config.yaml
norm_place: "pre"
rope_theta: 10000.0
bias: "none"
init_std_down: 0.00209
learning_rate: 0.0109
decay_fraction: 0.454
doc_mask: true
MLP neurons of a small language model. Each row is named by its layer, matrix (down: output weights) and neuron, and shows model dimensions 16-111. Each number is 128 + 32 x the weight over its row's rms, rounded and kept within 0 to 255. Numbers have three digits each.
A block is one neuron, or neurons of one layer that tend to fire together. After each block is what it responds to, as a language model described it from the Wikipedia text at the highest values.

L4.down1758:107112170153154158111153141092113082119166182088079163130135131161130161113161143091156145169130102093117116098123091124197150158150115134086130175123159170139136172118128091178093139101146156164151125072192131150187112095129190149106187094146070106112082106126119126110178094045134122135
Description: Predicate verb after subject

L2.down111:149164132161066163138126112125115118119088117129151115123160171114136141107168156121154092138119145083203127170132081093099166102119134106146121103134128138098101042119172132202127103109121130149085145075120121127119098103138103090166169082158199145149109124152167132130160158138128146178
L2.down150:127118142122135098120151135177153124110201109097140193091149127152139129095179140170116176107064175106158108182126066140095132077169170106160118068147145074105138132157097141133040180093169157121132098143131133121090196171159104077178138123128125128128134155061123162096127208078101148137
L2.down613:151129125130148183109164111150133184136184139071135174120128122129140131128127143078199127076068123145079128187123152151072093159141119158139143091143124135098115085151137161129121127115173187133136108140192119158058129178118103116138098155132082100131162116085105140120166149141112167155
L2.down2509:097124161135200173159110047093098131144171145092123145152101092198102138116131201161103125094155153141103138138133132044125161168108162190132158120108148164139149166173120137123066122127102131162084142141160129136093141074156095148110119146075143111141137160138015139148178104108100135138
Description: Country and place names

L5.down172:097078179140115138168117152148089135113159142190137153146162068162073152134208103145137111082136109157120129148094094070122092163161135069171164097140152087153126121087072055134124165096150089146116093183134151139145113130135171115104098122080185164077089150128135135109181134132105166121
L5.down276:164136138141131178135142167109131153129136133153098147133126111062100122161053112170107098113134141139176134107151106136018136089086071136161118083120110129095097074113113199153137132102083134126127139121119084155121135171074089178064091124141124128112173143189057062104153127099094121166
L5.down377:131142116149125166151145093094133155129154123148094128138108073166117117175113126087161162138104149124130107107143180124120143191126130209105176103105105096128159068127116114072153156143115108131090095136110139095124138124074129056065124093133170169148181078161139105059182147154157145159
L5.down584:144128159129167147109178172129115118131150138111170129177113111162178133150128148157133141157134094101152101156159099082129120124105085109177067115155137138115137101137100120112065160100109193092073128157141124160133087157122222118115152111118144144153130114117119176173121139085172098103
L5.down605:103107105144151163128120048128153124133122149127169096161101185145080085132115080105149146164097170124138167106110019144121101160119140167112137086007040163168099083104104116109044089131098161084116104108182144126176078113084155167123159163101099140112181137125115134158177188149087128178
L5.down627:161166114101156118091099129106127098133159145119134160125143178088108099170153155134116105158131109128135115113146146079089146148130127104116103138135150128137190166116109183113143154100199205194108174131064134113160149089115117141142137150214104059105149146163111169166080126089135134149
L5.down791:086117171160114131186135167148114138103193119069139189080126155129117109173098124151146129045155140215082099166066182101071106118144141188125129142117163105129111109149138111182112161162086127130147141127107123116101127180144118152062138119149095139091119086148144125192109178156149160146
L5.down923:095090150171069163127122059120122177145071121111131220103144142135098141118165125085161146114114071203122142109098145112180050094156121121137169076141140147138076148099093115140093121091108176150071125112094118104128137114160106082145114127129197079093079116111101156128086176139160098182
L5.down1002:163157091154108099078165107064164173185171138219138170115104100107101103138188142149151160113107113130184153105140109128133146180089057140144116133110126199157178102113077130151095104078107132131114108145117124125171091168131126142092135144096132072130093113141114098145124162141111164142
L5.down1083:155150109098118129179164116125120101110141144172103075153155116159172091097142169081155109075063142145157088192102104061099138104077110128097131194179133069103163084162103123104153130173101150158112142114101101139139231118154097151159122183104128078165078137117093163114100157115065088100
L5.down1462:102175158072139117185125155129158111148113118145145183150163153170132093159141147142131125106114136163167128129141101107136210107152141134141122122094115127139130130125121106124069169106132108114116135109093121130099135195145119154115078183088142043156125164089169106162103167153141125154
L5.down1567:138101166090160168135143125158131113146157114171166132047140089098169135125138157083136153154071114150121130074142102162123142205106129163143128127160100123135143139118147133127150134129133139162163125179093122145124131091148154092169098067104192135098138061132094136173205177102157118100
L5.down1743:085198101122151125140162122086169095083123092096110106123123075108158087181135065163168139151138131094130122143097146154169126163089120123159112131124145104119096125127144085156126130134125163151099155104115138085139164145084070148172124184135167096170137147169174129119136125129128181162
L5.down2254:084065155142163124084136124138113140114065137138162118143162129155116090170151099132130172130157050172131085143114111113120140169123148158202127057154125135108077105137129062192174106139096161126078118125063112101068114093119136093130115089112084102111147111147079152129107142102154088120
L5.down2491:081140147114081148200147128101120163131125132107134130144174231114100131151113174133087097126144168118136180124131112140108131124109148133163132151074061143158196179146124072102122147166116140140125082141044122153162086135174166126148140085114091102112124129116161134120112151151148142109
L5.down2550:096174140075155104175112111115075106038143138206107106125143141198161105151151067113165144130115119098168155133100129103102149103120124107122058110111115093097123093151095171108177122192126065105101140094076097119109169141141109060100131080104068112107153212102110124150043136150080140134
Description: Country and competition context

L5.down5:161103164163126123089104132079111093150142164157112113143058104144192151166112084196114107121108105126156169138106136123170119107154131123152135093151078113114154112162120098082157090106160086102151130102117164074115084131175121113121102161134129140054081133110106180039119137071129172179
L5.down407:127140081132108118078070143129106101168016058151081173178105079137075130129091162105113118116176117106035175179159112141122153158146144209105140103126066119128138095130170108142129128143079135141166069162172146152118135141130141124134129137066083120166100107137110131190075089129112176128
L5.down429:141142168123145108125138111137082114123150129176128164120138150117089146079106140157089158075084162202075090130073224172091173151087075095180146091216153153115151111121157077110213138125132115138138178145140132166146095155122110140096117153130109108110186124156138110109114091168147101106
L5.down443:129112138144168168108116115095166102146166138160092130197188099165072097132122148104157175146100094078138152070116148069146129113175074123150047070187110161174105149120148124115176110113118110119126102157188126168120091157134210111135131131168136129080156093176142110120138153181145086164
L5.down505:185136104143113144133116153118111159128150122113172131141103120153098096115146066108090106174088160112081128133136161086118129116137098126117161120098077146179118130103178196135059131156091108099143097131087093172111143071104173165204123149153089139100112123131154048156137138158095143117
L5.down682:132074046061152122077135124081120190157098150116152141117116052085145079086104166100087098107116173154149108195099110120143042190083119135121128138137109136149116090140159119136108143135178134172141095146129139126113130166174159086087121088151088098096089103113138143116142091147158162116
L5.down720:136173157091169125103114123150132169125085114129091065064127077105117132163072068084165128101098143083126093091159107131170131181183103073127148144150134130097128093098164132156086114138127130138053142127144119097149149090107139096168116146132203070196139116102142135135099141133130149121
L5.down848:095121172091159113201106105138147159082087093090110138123064151113176088098141130117123105139166178141091129109079085152158138189099138125094084123116117072091160128143067120143103171075088102101138149149139112142093117164224146084119155140099119172117114109141133137126145168080133071141
L5.down1406:111200100148158183128155109115088112196150103138077109088154165182113173087113134168142103095144167075080100141118138131154088171136139105120143102140133102129103126114146122129150153134162083117154090147096116193061166175137115123143084112132144158133086162131185105109123124125059177215
L5.down1657:101092045139105162135147119151117147178196158187157148074124128152093113089137107157144158110129098144116159103105118139135112142146141139086168160161086130099132116099176129132121122093128029086163106127107172136107136141086171183153150141170077163110138131096127068082158137135083054096
L5.down1754:161109082145136151124115156148072079135116118194129133105089128069150152165152123175175163169121142115109166120089133141160160070139129106125124125085078183101152066155094083155185105142150116095145127140134134044167144123130175135147112111187076089174160103152148144097073153170084118089
L5.down1932:114133108087116177074094143157128133097067120168094142143087165216113157132116156151139106069179117115095100146127115141116136120077131110099088087125082155183159192061092120167092152124123083130111144141042145153143132116127173131152146119183118020106130137085126155111094127086111159137
L5.down2342:154064116138135173175117152126112108039142078133133134118118127141064178085132154151192132137095132078157101106185111181150147156128133151154128100130158126136098152139122142184153176146131179128185117164109160134104080140174136132142103146151099165138212157127141108123185096112106146114
L5.down2403:101145091131093164101170124178202101155124204127131100106079153133124135105154165109122117105124131152142119123152132179120176099124111127136140110114180159136095059149158130145160120147155118213129162140146143173135073185144125113134120161117066118126181085087145086132157146152168104136
L5.down2531:144108109054057062215139084073128139166119127133141117072137103103082146173116145138169147140138110122174088110128127126149163114121129156165133145135112151087089138116129168166139190139156132161156073156083068134121073157137100167107136133155164122096166135037162065085165098161128134158
L5.down2543:116134196152135141117156141078127127070109137140152162070128122178097173148211175173103116110118149152125133116116145103053106099131099077217135091170086148117093134123153133159161165181119081142138111101073054130101182138130104084105124111167098100123170108131130113125101152146119119119
Description: Go/went motion verbs

L4.down109:147099132145096191118109099136184125117063171143124109110169092152142115150139162155113169088177126131136104125183154098110125106088179115141105145135126087157172123125118157149072144114130147170121113128136099066108165071107123114125157153127195117116100095137122083118110135117205105115
Description: Competition-event prepositions

L2.down224:071209136168053131093113110152081145105154118102137104190162131176125146134111120139108101101114116137180150112195124141161113084173076194156113153145108135166072144107170093131112107085116139112181092079205176113098133107156143058143113119118173130180120133121143118144164138094095120102
L2.down461:108130131098137150136106129148110134144194123171140139135146130171167115157131108114114089137117120143148139137107148146039121061121153098131168137119161128129109131119132138117140098165121152146057113178089151112096149088092134074096171159149173151160071123109173095113137165064070106159
L2.down902:102152123127130166119129135149132133151191165097169044080181112101153067142133127153124147117127103182188120130118118126075148132094196097056098123126145165072167151080155087137124194150160148145121145116086124137112083085102094128151122118163178145127144145122099111093152108160098085166
L2.down1159:171124102151178176151107164117092124137080091143123090077088159120106187137147152140127148207100134094129138112102136134079152128146112187187191123170090087114120143119081132149118119167149106115120090155124098112116144092182115128161155144188173135159091121166143114111131128161094081085
Description: Word-fragment continuation pieces